Weights of a small GPT-style language model, trained from scratch on English Wikipedia: 15656 steps.
MLP neurons of a small language model. Each row is named by its layer, matrix (gate and up: input weights) and neuron, and shows model dimensions 0-255. Each number is 500 + 40 x the weight over its row's rms, rounded and kept within 0 to 999. Numbers have three digits each. A neuron's up and down rows have the sign that makes its largest values positive.
After each neuron's rows, "fires on" lists the tokens most often at its 100 highest values on Wikipedia text that the model never trained on.

L3.gate148:502532480547458469523445422468501510589441510444544468487465536490503501477478488497437464543517501527525515491544548495529494554495517485555529529444483422501476584509527481483502433499536474435552528450495549502468516554546461511426536463562520498515395488508488523543495570527506533483545557547460429584539535429533590532462516524484488438559536516428615507482539400499422507560525549494534518463518530532461530458538475523500463524489565507500552491515454442506481497465582531510486514477467554408461494507456423576467562551555522487490498474508484511482450495457507491480511513498475471523506559559544479482438487465420474536529513527555503603542537516436503491482494526466434536441476523515498469456533490535464486477543470543497555543464477441456456456462543473
L3.up148:483482475521487510517446421483503506544505508486432499492465520554482479479518505456537506486490545480441602491550419469489498537510489521476538490519527511461474535492492466476524533483519515478508488447533549519515490488473468447575475496499524564483519534428535459457481500470526452504458535508400463546543527574475550525441411534454547496458425506497588461546510496525459549514565487572553582452561574529429545462490572510444482504524503514494477531463479471490435432522467425489578512540564440522476469521460451528454453533437472503452461544490527446531465528431470435532484549589481463500576486469451546456497479485532503503594596460467524509428521458457581471503504461511401557510499528514537451514487480476533493502532469484467456501505556506529433463519478440
fires on: " t", ", t", "°", " the t", "v", "imate"

L3.gate89:455490457470487462512474507565470483610462518507519523542509503522518544506491427483532506516500519459470471489506512485452434533553519498539562453444586479517504474526457582561482544494529488490542525550495485542489534487510484508526503468608528531560458464509471510530542463494532523520506525500503501549607449570487524548491571493510471516476503511504492540473584556549524463510450447514554520495543430518518541538550505485488469548495454498516448499518476429452551475551549492503438395539515491481534472570488604513473496522432433582540473514435509492487533485491478483520563504494436493494602514507477389517514613499482554505459502578434568443526471578483523530464484479486426539551542492492486521474472536488541480523565555542588495503503488548542499513524463551
L3.up89:467509522473522513411477517491468487489518542580478434494541499451499526444499564476455557560591528532443570451423514409585510520554528512449543435493549459485502552454525443573508449512497449516471487501517431526533516461569592493540477498411479502473516489510511563509445471492517473425565453518499513488504538561538495509494495487518493508529543429450522491503509522514534472483490457461506523493551500483417473521390486437461525515520491482488537491578491447518554447424530495548399466439511415464450541538534519489504467504486515485531454500486509483584473428457507398530504530490545552523526491542507513478503520506467512530399555470422485544516467512537549521492531433539473561492533521478467517542493503558522459514523514505533476468573442483447459519469471498
fires on: " | O", "w", " O", " of O", " | W", "O"

L4.gate22:515598501533488505496571468485551492509489518518509464486536491550511499452588462496502517431501527527504549505449455606440545493498523522421506460470513509489489490494403438452486443478503482504445481529440528585557506435541520485500536440510534504527579475448490525472455534434500423492587480471516596501454479476524486500471508524493503431467405492546473488478500486454477436604501520443467564443522449530473479506454509571511460463548454532487529488510445487544528482505476445452437512520523478501497514517537538557516545500486512471512518517481514473459524534499561477539477492624497492443407539463514535460386499520519452475506479445476529534501459484532456542545500440525513551481510462419451456552454515565511462556491512502471558452450580465473526452527492494
L4.up22:515548497526496440500536556517501523476501432561473478485523463525482489566508563488469478505496496539577443546488510525381453479515439461493493469538458516469543411500462552529477501485481488455579456457479489535514430477527463483542474489490610479527526440496414458476526513576531455480511466450472534558432483446486522494489449515465461479476443507452493435487533459498487439569463545511480526531477487493533511491485493610495512491432426516581495521485427552479519523459496493531554499559456504512529490525557551505476467580511473583490476515512535495478479491554498542563563473446491601530520550509524501532523522461457532468508484491536553588514527465432481465417527527490500520451486457418585496482527502478492431518538509542456500596562536540483455427489485540
fires on: "acter", "il", "en", "er", "ad", "le"

L5.gate96:503607394436529478538469452585510559503503504442419475467499513459573464431460543489525490522526508446513491495455536451487552453495527536427423494495456466505485490472402550501528474552489597500518464535427423486524426527544459546454485536497417523571567471541549456474502507514553481494497441431593481500523562465493480538499503506458486431475509443537530446540540488451525497516550491542514496500474501501439485544446476494564491498560526471501506531547458456512477586571483524486523528470451518527501521420507517532531565520434547523543537476554474445467532465545476504521430554465499432486518541533501432555465471523502568558508519506513538473490493493498506522492496513484497544504495459530512512435478554575470495532465568466475453490509446548535545469543459541
L5.up96:439601462504488481482488460569582492554582478514460488524544530448574474484460576504442448533500479509539440603513477489443546514550517492476442487536425468518539490598500458486508466457505460444425559528463510480487502379452509499499545479570503510532526502554439488496416513490449526525522523473508494497458550437529534555491538442478441530545462483493473484553467472530426547459493548526542506514509525490549520480489505503582539522515519461537610549443435494484489421484539528516511530450442523566516550531460510508473488503535566450467545553500530587477532450483463555485527505484593514511476469497504454532517512540491507508588523476540469526535493440512469482490514540441519480516521510474430561516472453522555484474543478512521576461462460495520534526549464494
fires on: "\n", "-", "is", "\n\n", " more than", "- "

L4.gate630:432477461457441488531592551588484450458544494458532519477551457482480524494507476522482537468520537486491575478429463574473555512471523543446489502548469494509482473526427463514456538454518545520437489492495504502563435434519432524555482521450530442569464501467479455446496500545509413503507530449497554426521486552558495536491529455477519560543485511469527553525498490525514419520464447556445538543517492474440552491448501497510493542475579562517571521506570517533500502539466525524473492471509486414455532392441519457470443452525452487504502498499513427551501410495578518457510408508443492491446517510516541539502500467465464506522486437488545515466519524499546450491500477488509582459518545549480402491517485547565542465442565501549534446419475514488494462490511524
L4.up630:467536464525468512521545442487523493553517490486439492481516529520515471613603516507471546477448454502537502515421538529454422470482500448530543537585467455445506511492534438472455511511553461425529498547552430398487484479492534477496488479524474459479517492548498439494484464540552538484464488475467445498489527429458522491542552554544518522532555492451455481454502498498490553489492528482543493455458512479453474504543541528501462522475529488409479499498555586501456571523486478486491550504493397442550427445484524531461500441392564471505496468504559555498463511539557513502487485518480417406427488535531543533480604472547505552455519488523443515417549494481519487506476501518509542450487580463566428515485460504494477516526548489434487512535493471547512514508468579
fires on: "on", "or", "as", "á", "us"

L3.gate145:476511484496522496490520526492507498483501571565500487519473524542511512513422515431554366399482533420479536537472480451592621516510528493510530477457538517430483471464495510548505491468489456440446475526512530545546518466565569458536537599497530454543477514454570501481424508557537525475519499523433489439485500441543526503445508538500531496525508504484555499525475474507499550547413508510535536520582557490438511534499540536488568492552542492529504573502500477486481490506458510485423473476488504471485501489456547565495488532466506521500519519532519490433502574432543510512490480573548489599566518528472472432552499538467490529501568534501462433501484483518545469504528495444419464486479505559501524439484536473473446552404517499443521524553456530466495529547562421
L3.up145:445470493426443510549500564416483465466481511540484468533533444529441494470396523437503439438460532502525517479454461440562553481494479470505463518448456475451500445434479560539540513460537540449525444510487460523540539469498549550504522547553554452564496479452504436504410476520492587509554537480450482516458516469509510526444537575546581445469524546466513472507494512488510556489472562490502506487493503487447501497445494465510492506497579498537511555524503477490476448438555538502524495495432519477456432536459432522528473456438542604445505475488519465451473575506480477547517500522478497541589488523486520454529516519512528513495568515525461471471547482431572382529527514442496466544453580541545492463518517525452492504477529507467501496483519549476432507504575409
fires on: " t", ", t", " the t", " pl"

L7.gate152:476622474507503436489489467481418453567507455511467479458547574502572497459523498493521526541414491485561501479456510495475485462510510504566507468571503480505480611459546458472530507546511515519386502483497523589465565482486462486566570484562536532482522518492464551482501437541486520461466522518498518451502587441515516481553507506535464532549565459483499462523535456525437482493514512496493558463429521503518536519470557493602529502549557550509518504501503542482496519515554448436541497474539499469481446430515447552522519542486520559473536519548492548400434517500492511513515547532501430503583440559479464437483482518467471558557528513494507543444421429527449397527451503494518544504495536499494498581430481554521544450502522483504502466502534441484501498467474512
L7.up152:499518474471505485455513529526419459464467468435539519497541483453538485502442463569584523422442542495534461536525467592506563472451465520546468520466448485565479431512491503533532486473476501485416571510536462568511522480498511484535486470529522510464520543487555506570524542549593512482540519510464524452471522502537521455502546519516464445488535526477502412467510529461459436490562503482507408481416544469523552495418483474573480495534427416523384561503553514587537526538511489537528536482498506561481553503499456443465493539553448528520531513485495497497475510552492512440455483503539489440457536533585486437566467454499518507549520495476524437480445485462447535458519536526510529533561503420557528555478474519533450505474459501464529420498426495459527446504466505
fires on: "2", "om", "aly", "qu", "ou"

L3.gate66:531426483524574529531446506480433494489464552515501469469459540523493468553492470419483551487518448519523475518451501476508486559498500543509509493509503552520490540543527507458492506507489509436517516504477466469488496567493536455462576525506520533494517475506539491547493496537566550474486454474556561461499454520546590512482459480477499517537471474478534503546478450478423515541540547487588477521556589479519513572464518523521489517541551514504463648428507517486507493555535448506500437487512488498534510501541528507469501531459483521577527524465510535519462667536467496505521559492477475571483526460531459499536489483523472484586440496518516474536547495439556499571501584376444494445541461559453532440549488471481493533571488515554477496467562527512514467594569436
L3.up66:536512502506562516510573576379446512527536548471530488509490466494492488469517518495453496515563468510476488498460472523490534496465622459416491486498479446540467478553531566474453500516470422557494528485517429515495485587536543492439561529443493453514503537479470528474499539452459517476526495532518534466519517484500440505428485503528548540466553485509484491502528465519498468468471571576547544478502466522454444475472523453506510499520456462503483610484508477454504454495472494550455520429539487484511533512565486461544409495563476455514465522553486495489511571467567399549461514490461469561510532481439563660460499439489449459481506508501469506494458516514503541502478470525537465440535558522458561445463526498511533559513527501455487475373525455468530459453502535
fires on: "\n", " him", " earn", " fin", " and education", "over"

L4.gate299:440609532507522557469416443497516432547468478518511470543483465510502414554522529521456514497511484510604521554403555427502518492527502487518450508564483473429495557543505555555505511497507511469480598482433534532515503481499509538568466458575443556477541499528531501555539519476466541443473423494422488465466479570493416538523490486521460515514467475488564511491533564485450550506552424421487519567437529480592497578618450510479501474560500513487581509468509495497465521515449534523452528493522479545458497465527488488560530525439492521522459524499513519468493546500466519478449443473476570461467494561498569501466470443522532500524524540547486502430477469493543499479503445536490541479488438515531471478551421481525526526435478496444520516548450482515506548517484520
L4.up299:566467464543490464515505430455555576519434528468490565506492520524518524494479457484534442434535515520500498477583416515509486545490460496402508535415469480484494525450432475483511435506435546473444486499465589548483448555488529465481519484509503475476455483470503527554423437524410467507535521589480550532406513500512520542452485495483495494433445548509468554514511486555494487498564518475487493538451518518517531471456506568448508524485529440494542471455492425545465444521479496506504451497630508417484554544573466413440511550529488469465503543504513542513526452546538489487508509445447479459466521490531461508508510463453521423487522517569444520549484498503435530467446531480425532473536481496520506574500422495537461487506594526472442454462512506485507508542440493
fires on: "el", "ad", "ol", "es", "ab"

L5.gate359:481400489534529502481519506511535482475508567538472530524535521509526477520532489482459518496500502544494523540479515602499537464529538523516542519499468522468472445465508491487519506563444575413478506443492507530530482478555523547529498503505518470477541515460480477529517494490545499520462520490370455574554420512487519466501474497520492500583463493553478458526544494471490475459510502500459470542510570472466417494478476508495474508583466435530379541477471545530570507427529572567566432617491523551514507446459538464463552595455494474532469511524486497618508501469501527484384448463492470512429539516523550552418467492521475475500513463547493502476528463504463445403484561523523551535469484532550473503513503535469556521546468473443509482473548496485505592529464472
L5.up359:454559518541525466547461474495515525474486455533484488436469594511491454486524503538508504501515494454539459471455545415466491415606527539515452547500420505521603512488486449503465472515519455476427451507550450505474472529471482450424538459549475561526532435506446555521533512477523566548466491410478451494473505541522529463504480507516483554549484448566491482433510503489537493457463497541404482552452429481517482516550607472484500514508525503528484492513536553556442439529579531518472487547511520555509450459512555472512534533451517486501510540454448495522451510511482523497413460552521512476438463525542525441522492532418546513485491455462539419508511499476459506492536488494540521444428504480534500519531524485420464475494445557434463495511554527417562436552529430
fires on: " Inter", " inter", "–", "-", " Pro", " Women's"

L4.gate495:498500477536499543479485542490534472522511504569457427501484493506464475482542489499508462415510494473429495535442447532504512453517425430502448551491536477467493504429519466572486430526470490554499439481576449559514461529546551532482546547579532539485480546493450479528478460511507511531567559487449519558502512548495466524508444482538536526450425482526390522501516565512464449519491533500473481601421505493527516456484582540478533509482505516428506570460531484496488587535532484496488546562520493518459566435523507518505463477434424474541523466591531513515502490469524498448563500461503501521456580529479610515543514493451447472522515481515559502464541449545447564508514499517523482448465530580502521500463528532568456503467424515586437446532520498510511561537521566
L4.up495:511444503498512524497536507467537450532462452533480490516487488428437480532648478551494506470435510548487499526510516534505482480500451490452442453453547495503443483512513498489467533517510516555523517498477484435503558481479486421530564506429455561426551521505473565534505497483499555468616485454440442545527578527501500477429480519496464505475448410485484527517488569544554502412523498470510435577496471476412535474432547518467590505511480436471497479536543471561452521535444547503458413517491506548523542485477505568512525502499527456456522524439505498536547541559531495519520516589569532508472458522515510542485557477524480499482447469520469585545516475478444507518548432558468541433431560501487486527476536488483496495455496445453460460564541505485464473453468444
fires on: " Par", " par", "ar", "it", "ur", "or"

L3.gate260:466509498479462487528456477460477603533505500501495501493491558509470514521515488535469484491653542525453481526479496529529561486557482564498461537511512507561485577532496555543531510492470471452482542510501474566469498553500526517476471542489495374566483441464467514526486498519533546553470465540538436547515573464519446530392438532575539467487503444471538519486547497504487502512498505413499403548539522485507473521417501497456516484472488488553468526516580442538570440580494519474462489436525518473537556471452520512550560544484473499533434548539486543485532506497465492453469534459515472492528510527517469420444466476448473518544546571419484480465489511484501443440521542511458521511535563482488483511430528492479522454526447615503491472532407450432529512512493473
L3.up260:466501533506409414504489556537467467547493483462516512486445548498507477487485508428471479554533527444497467495530467504601569467414487541551475477549532464552468510475553465546534502467486474413498550511513535526476554543515531410421442529455513436487490519537455532511568500432576463523487496567545471510555510477565507453456472567518535470509469481499474478541438514481522538457503474420504508563517464540444493540532495472494490485553471501548514515479485528557507536448502428472417460482506509455534573481526485499487573512537483481505538521475525470479434498549514427573547564527558442457556540532537467393482470485497430521412541448458409527530469488496460394478484512497503511533483496460546416447465469521514492477502513503547447558487492474499485536500508543
fires on: "O", " | O", ", O", " \"O", " (O", "==P"

L4.gate619:420495463446455554403576531467461440513467496508522503565510544481474497539557460486496476467520509527537532448453503551503541484452520496477492475490556527518456453557537441535453524483497557474537529529466518432506544546515495496422471533531463465469598501524449447475503518514601411433487425450532563500511480554491404518518467446485526542447443522521472546447508412515464450549463477529484497467556474492499492501516504529440517488431518552526513627496525495503493474533575480510463449590494504473495476540466505454481486518532537544442399496492502551452517502520493516487542436530497507494527530557487482529495510415402569527472543499409527529478540594455484454470513515477498485490501491513513415470594531488470473487496523477516511525483505541559511538541505490
L4.up619:468493476461510580461621574489539532513480523494505491518492482534451527538513482477451466457450525503549558506458518571511582480489540499536519470496517462476476407486466440478482503513468490457552534535551483572483570552492469408511501515492532376512487533505543544450497445491548502487524494492482517477542489497540504482513533553521447472463462535491478490445472444539500522491623498522508501470492428442500445455548444398552627508534545551502524597533530520521513524524519488484515456499503527487459476470520474432473532511422419486522442428605511533507587497456464501489526503410486542451497457532483540504516496518486460508534552544511545495528445478488473442517490485495513549444574527490444532493504472463550479499512477468476461521492400502532563516497545474
fires on: "er", "on", "or", "ill", "ton", "ly"

L7.gate455:533504471527508581463479524552521542463547505447483432533461477450502576477526444490491504483469570496539521491541487562528431558520496513518502527454514497468469416472516531563470552533466483520446545541519495520447504544518552514441485551503524439509487502585491492479569466441477434512511443471529496419521428441514498512596541437472476542564432509501488544451481548538527510488521537559467554512520540517573546559455482526524472462471483514489557505497518510522590500509573450534504469482491499547494576556543480505572501569513522549504455496613552611550487400464534511467547570489477479508554460491485540460497542474493522461555592465486531486478554511503484493509553450524468502453485560452489518549489496511515403483529530542524549490502513552492583503535510465
L7.up455:498521446499547459515458406520459534543505505530494461460510409580450517441546451555483502490493409529500511449519528502522526561509485422504489445506528534549468482518470441473540451555461524514528515558466460472501523503536539588478544467450491521528533483532553556559461470483448537412511513494478564454540509541490448476481438579462445506490567541470466538565481473521534547536508518519445528522491451571504491487527515532445483491467526495522498481550454506495520471478534526454466494505522428551558497488592480507539479483510481465500541446451487540444460463527504488443528437480526534577527573443502494612479486458578486521528508496502467556460544615533497570503591523490573494455503554485519516552538526497441414491446526489528571525485483559520554497455489524
fires on: "–", "-", " | ", " Albums (", ", "

L3.gate377:461487524518515512431491544549516548486528474542498529457471497562559549512561500523487572541481490565446450510515551478474425466499447524465472548482519529519529513500570511520451516496414558573398555526493553540498485482470517469573464542514513497516400499535530506489452486408478466542460476494484431553477491573478428517495512494538475481501487529524489588436505550462496576490522519531507512503473412495530497511394504471491498466507494476496498491424640458486470517533537411487486473497505411456469512447499515442506476556461427568521534494501515489504461488545523506481563478454498546523564537530536503412524484465455508552537469526544459542500461461500434502495476457491507506536453542519506465508464537508484547518590493534531451468431507413443514488575482447
L3.up377:461526504544513507510510507426496536472431524537481449555454487514466517451533470490409474497531448582473443471534579465478542489523565536487447563434536479440431477535573528452525519439463516527496569534493489496506564520536503461544519527516543523484508427399520521512404502476515464511531516515464454526536508547442474502464493538552600480446474593468535556411442532428519525501528513518510523476549432447559477443488512455539488521536470507537438466555565468472514481488467495470442505477545522492479429520452505466474431493480428462570494500487481508531519446524567560594552435464542511474489469490483498482531476459468495516507549505486604470501440500525452491563483484512482452561474423491505509515484486469528464518572497484448468515456546552477531527553499442
fires on: " found", " position", " remained", " keep", " remains", " cre"

L5.gate667:490526397479575492472435421473442480536469500512482462439446510546469451480510472527495487482494449503553490587516520561506568487531565525575532453474444496421477474478428471530470567548450475484487537484457525479482466404489526500513495497543518449508467460590488539488485544492502521467477458469422525459465513502544418441548503497533477548451463500491454518545525498517524507560478458511499404583453569484468521509421469507457471529560459423511558491439421495564500481566450481514490512551530405536488493487536476531427558473522533538483499523487499453469489543490482499554462505415507493445522525548575464575451509502531404508471481489498467525447546569508449526496494515531486458545512529485515480490529524521489455530492518478417551448517511455530424531513510452
L5.up667:521442543504419544513474394469502525565447509535500454456422487476487479447488466501489504491517503477505562510436575464426493485473507509466453524531421460393538476515559469532467574545443539481537495470470515531525466445469464467429453497415523447520456503535491592537527529538500464445506513499518465449545455490486458556523417510572474498479504499454581445513491557516505466467541454504526445512493524480511558492557488514445563489479525507518456510509523470520524489523524496490553508443523459567526480531479513467536491499546514526500503464540461545449429458484525509467470622479491564527507473558476443539486501537424587496502512554425439521446558460478446516496520507521528568524453485494603562534571500469458522419479539495435548518488471518475504459543511506
fires on: "el", "ol", "ash", "all", "or"

L7.gate368:508494448556439504520411581512556528509569503454484440427535516503459497461555556522464538491462438546533498502503566521515489470524449566532453443474485473518523489476515475372493530551522528505451600415496503474447501519488561475480509456465434460496466405517439550441490443514441522573513440500513477534421451478528550500521502467487579491505470497464524507457535578458497505481500544511503510522467529519424556501566438471493550480453564500488426475550421440480485519486449565456481508487448553495462502512420481508531528538465497504491530487492472532550486509473499510463524530496549535448597518551578508521489488455521451472508552459447554506480448481519472422455491524416436463486535511554477499449483530493503476498484416532485442485479499449459475535479478492
L7.up368:525532495484412470506465489517607512499516472462433395438531437504487448529467547484479506501450488476513413538417532486559480477574460457544497545484487500461504498553384488404488480494502510510478498450473460488439501466548520538519497526462474511501470483555445518483475529552481612513548556505495459498482517397554525512533525480492580515512479494568514496519462537369453505531507478544513446528459439556491522464518510425504390503455523496475482532518544517492522538524473547495526573532450504523557521521469489524507486484495501484470494477553481504477564491508455496529480580403542452498488543488544480528479541512506453468524492581484401521518469468480496474436499471488539461546447414439525538525535526455499496478454504465546419510481432510480559479522520486
fires on: " as", " ", "ed as"

L4.gate564:438557462547496591455532442481501505447485462515552511513503454490521469442477535540507504573467473509456509512483513499523624431488434490528519386424474579497502512496507497456484449473598515474498498513496423530537467444561513561512500444506561502498519480505478475478523511471498486537397504487393487541492486504475651459507540517513470491496448546460508459483496579503434496524521468545409568516522490524479488477557472546523464485525462493467437480516540510533533466506478450479457454494449502447520492552453524452482552480506556506540437503502536452530417505488423442508448472497522422567507513481473463445510539490525505431446473485493508519536500478508409473515514461522524484479492499556527447475491446499440424479445559523500492447507541468475429507552474512
L4.up564:482471544527540473500432506529425493434486447521520545480502437527571455474499549515475470526449482528489455451467501549449514439503356533542528520488548492466508529463556501442523518528510520457500486580497500540513502447518583484496480489516469505568574450486558454462521566509493516639438477503445505508414524516530495463448473453501490453498490512439455468472536522481495523496475529516434493502536499487502497535501531553549540482527490494483464514478547503546527485510466466483509452484473496423568528501434566490538578538526485503477462536491460470528424532528483556567545467537537486525517493504501412468559534560503559534451493476465473447508541497482353557565570553527473521477527584548455473516543466493443484492522496524533469464555474427569468552509528531
fires on: "il", "ill"

L3.gate513:539511475463506491512519430478463482541448448515529475509438528502477454486425518446452547472408531548522466387484469502479584505528560456553559434450502496420513514492501503587505524502531536524483520534449442529484472472456518571528536491516533509490517467561446480587528584466473364494488523461483443473556433523496481518469535524492460458555509462512501512468558528491541484450506511527535478493504528488508485588479531512545508467459548441400500498489474509494503477513524523506502478481588486577513458489537524529520484515514483565594507496540482499533591458537544529435487472502470451455489440511507523519476518521512558528506572476512479422489397459511519451516501482583609566495462481543481533437467503454459526459540509485568511511527488499544477566525472466
L3.up513:492482556537495514510570525496501532416514537517488523483511531491434520435548479475501598490468514486519526541512567508497461428457496514446451496504515451500504523540516494538520554588510442448480443462536484442586557554479552480446470461508493517477480507519521548484475485497480502528540501532537465548509430513450486451541579573530587491554482529516489461490443425446546396490496525421447520453444531470433508489543530495491556535518521492526476477531515422429451509465494489474451509532505546529438468440504465433447474529462463549423504476509486608489485533464501498433572550465483547427555588492526506467454427526507411540443484516510541484532453516499480423524473523436571458501463495510498531500477512549501520447476463565466482519496469508463476547437548499
fires on: " ex", "ex", " d", "iege", "oph"

L7.gate233:539452502503469481615489451485506465593475498468498496506504506579455507446497495549520495559527543455499531572485557626477492402536526460420481522508442498484451560533486591496491516471536498504543523463509477478476448461501490468571539475517510477492461399557496491511527515503529472507434509500551484521542474510441502489531583457489453440464546530487537450404515547446502470515448464454491436464441513499474529568492522469529497560524490499487428473527488487490474545558492518435467419412532503502517484482516539574500536488569572533555443504467527487475516454497470471543439587495464479520505549483545527491549513434519519567543509476534487514462459464503460416527545536532446559441560491531494530488456469471512469478583589499515498566485507448478478503487530492
L7.up233:532518536439522460497487427586518466436467513538519507513550411489513491485538499484483492472480505452511515553495428481497478514466479453532483502490493532528489536503534546501567520394509462465538495532471458455405530433451563456455496471452454534457466450516479542433516506481560570483532481472519415438494489487529533551570511505366494489413484440478492477535442491498511428462535522451488531538430455488388469530480506490508470517487411514433474594551501517514450568534454499494379560552448486514535463520528476496506506553462497566510459450517562484474509526516482505494511466498464465497500447499554534453487512446509527509527458496512559502449474434473544490451511523494545472520522532489564504532497431544456543538468505444533447456529530540486535475545478414
fires on: " for", ", for", " as", " =", "iz"

L4.gate525:463505459550519480461512499546482487459564481483477478405466405439527488476487545485546413480419452521500537453591490520439585565485485517460503492494476438539544501492519515477484463618501523445538517500464451469471454534548500449476468503498555502405530477506506479490474457499517518496489504495527538494504505440438493519462553498560500534538536434536572516471527493503474500530513533548502572490476509550509468512521533483516509539475489542462467431585525558522600516442496511562539527505516572529409477466556505488425482497461486499491520470511548609572520448498548515483499556522491490552449524501520522517467445459466476497573542504497539472526489444491551540480544494488609520530424610516528507453507556494472488535499555538486540479512426489423500500571450478
L4.up525:454554509500524467489504495619484503419465428476523547510543509464504449413462402518521451446489535514493439451501524526516558528561536508505535466492437440526506490473452455506442422506508500511461466545454437473479580484464441469554517477389500495463547501469539570442494505538513512550545555439468446467520486535462478531485487488527524508537472448533481507541524477500576500528478450502468510548464572470448454525460507506495497548537518491467530534483475513479475473519577538558397505533464550521518519472459575537460535518491479471500464459540505562455484476575493412506517486498483546558539493535518466515476460539419573459518648529479458547545512528445482477570526498468472508523466519474469463552477524537472490549503511536461547486523506462547543519537409503
fires on: "-", "–", "nd", "-d", "/"

L4.gate636:453477528435445514550588492421483478497509594531535518492535528517551471562557501469443491544504599495564494494506548472478461442546484505611536453527499508485550489530491490517467573469490473416452457512505443533523504470465550532615532484495563451483502499535474439513454481486488570467463461532474492471537492408533528521481517513564470554492489512540536469558536585473491467481477475477517432519509546486510551489511508495472451554614553497597555526485504515568515484505466505454456502507550465466484450492464489499509570508456513506507512499559563492500502472489527481524453446541455501471506418573531481527571540415514533495492493538555511538509473475500455571506541434555506451537585496484497568537497533481500523523527487488497519548455595472567437530512507547
L4.up636:443518545491532504482519442506499563464475528411455566490496450510531500550454482462439463512576541514551528517504396540460507428485520558468534500587584533436526470612511569483444537478471487514450458496520418504509515533512525487484385559520523506465474565510461524516518452512471500479506443544539573496460443503528449551510439437509442503509485495481574493567484508435427460467503465490468497527491482517481452481525510432539519508506500544520484570482515506532523465493469502453489525498550536556500456517459474567546448510419544492481558460538565485491529544480458538505461467540449542497527536514537548559483551495498540444518530467498519430451535519455462546472435544497445499480496533460437555457409492453523517448511448439508527460494506435557494481566552506
fires on: "\n", ", he", " he", ", she", " she", "com"

L7.gate281:472468544503489564448450544524537425495442505522513546465511455557516486533539462498465483477540555530527503532420574551436539517529502530549580576474449541547488451455480499528522474481470539448518534518531518472464469520472540433528450477570483507537524501423444472461403528528566556552476535474494530423523543494487526460468573480488459565539469488458506466468418567461430507499409521629447506499455483507542409497452534573525469538537524517516505437560532475453531492532429495488484484508538442484498477527462453512494485557499498524456490463497444501482450493425549446482483500484477495499492427536493592507559522470475552523491462517482495430476526458544487483502488537448536434475535440506513536499491540508467445434471545505480519418524527515527429490497443519
L7.up281:448383523509449533489450543498461556499515527508557553426491437505543469506394427487459420494437545523526508460469457584482491517478488489512537541472445518463503447490479545498482484510542477494515546519532471491504504469421498477470478544518486537544524483451460427488426548456540530507508519385518499507469463435456511459518613525426510541484533449483455459452455507520431499532509487538452440504496449589541495499486513549484517535497521541535428505543508513499542463436510526485538456530506484477517526503476440528509478506420499523519510474449510485528488466469575451478477464536536515495495568515473418531535488497553572583514426527541554466460525556517454497538580584473487454486484490472509424502489562489487445493544437497545566472466420466556445506488494478
fires on: "il", "2", "1", "á", " Al"

L7.gate543:462513475476539520526515418495428529528481544521520490499486469520535528439459512500517595493571460496524500493537495495481536478414520496463471436524493603515467495520446485467467505570456551481525425415555444524503447500496416490509523518508481535512469485494441506459515461498528543500442471465571502532523502479506501513571446520487461532519528495519497499459558502488484457429460471453587580529460455466516558438511514467448517472578449474495547471545413543509500522420502521530501535501576530548529497419516609424482511463505508470529524497426569551486467468498512552510509476545458519513518500419545548600513494474512574507510486454573461471541431558537441530526483494499470415487516551524467462489504531515573491511472550576541498526438503504500587527487544535
L7.up543:459500487504461544429497478500488460540493473465413464470525430512546449467512543476576502508536496432519443505450498523346549507535541501507554454499542558543499511535506466480490500409455512482546530507510434501456465451553522422574459462579499498517438532489502514465529575454484555517548403494561556530448472456426483514533445493465504541466484519489481516522529506485460472457463413455538564510462436427548547510516497517455411491549523526533554538529472508543596453401459466480468471529524499546478467454526480473513519518475505472469531478464528551471549452521513567466532562463520520482517436512492513524522490561559557470469514483526457447549436497445498522550469492476523573529539465518456534501484516524539525496553476473425443493496463516516492520527558500
fires on: "\n", "\n\n"

L7.gate28:504557575501514451508491542581532413518512516535462460531561451493434486462530544468481502477527539459573470489519542495385576486532465520506474442472519454455581540506497481511612450569487545420504508546561559490476457479554525527491464466511536487455511510516521469501497522458471539587454484541509418498536482604526502489507515471490491561492504464444426498524512420466475452483490516532475513478509490563490497482476539528493493442537493494456465504507536597617451580516499563513454449497514558477443508516518515484552474571468481559479475452438448514579548555469528529505513459477565517521504550522524557493489510506544484467457543553553486468506499467508463489462477483476512440468500561540468448496407560481564514520453458502483494461463512425477562500484536501
L7.up28:456437487547549437448502513492510443473467486514463463544498530487433525507473476471530502461478581505536535546453481460477477523537525455430428488480437437532445502419511470499485501515528514537505512508453460538460557542567636464481530558536464490447491528522517521493466549440491588466553501512520449499460508506527432541545541504505467533622506434527453518428459555515450504475429505518494523504449578549449537560501487549504599481466558464542477514507456433486470537479461448455440527437474488507556470452461559498464483513514542505476484539516494517540534544509543487528458504472504503464517444522519464534517564418486527469438571534545452574471512554475528499427533475433493556455500490467443458433522422482473516458485451490514514492511427461491484456519505525
fires on: ",", "or", "ar"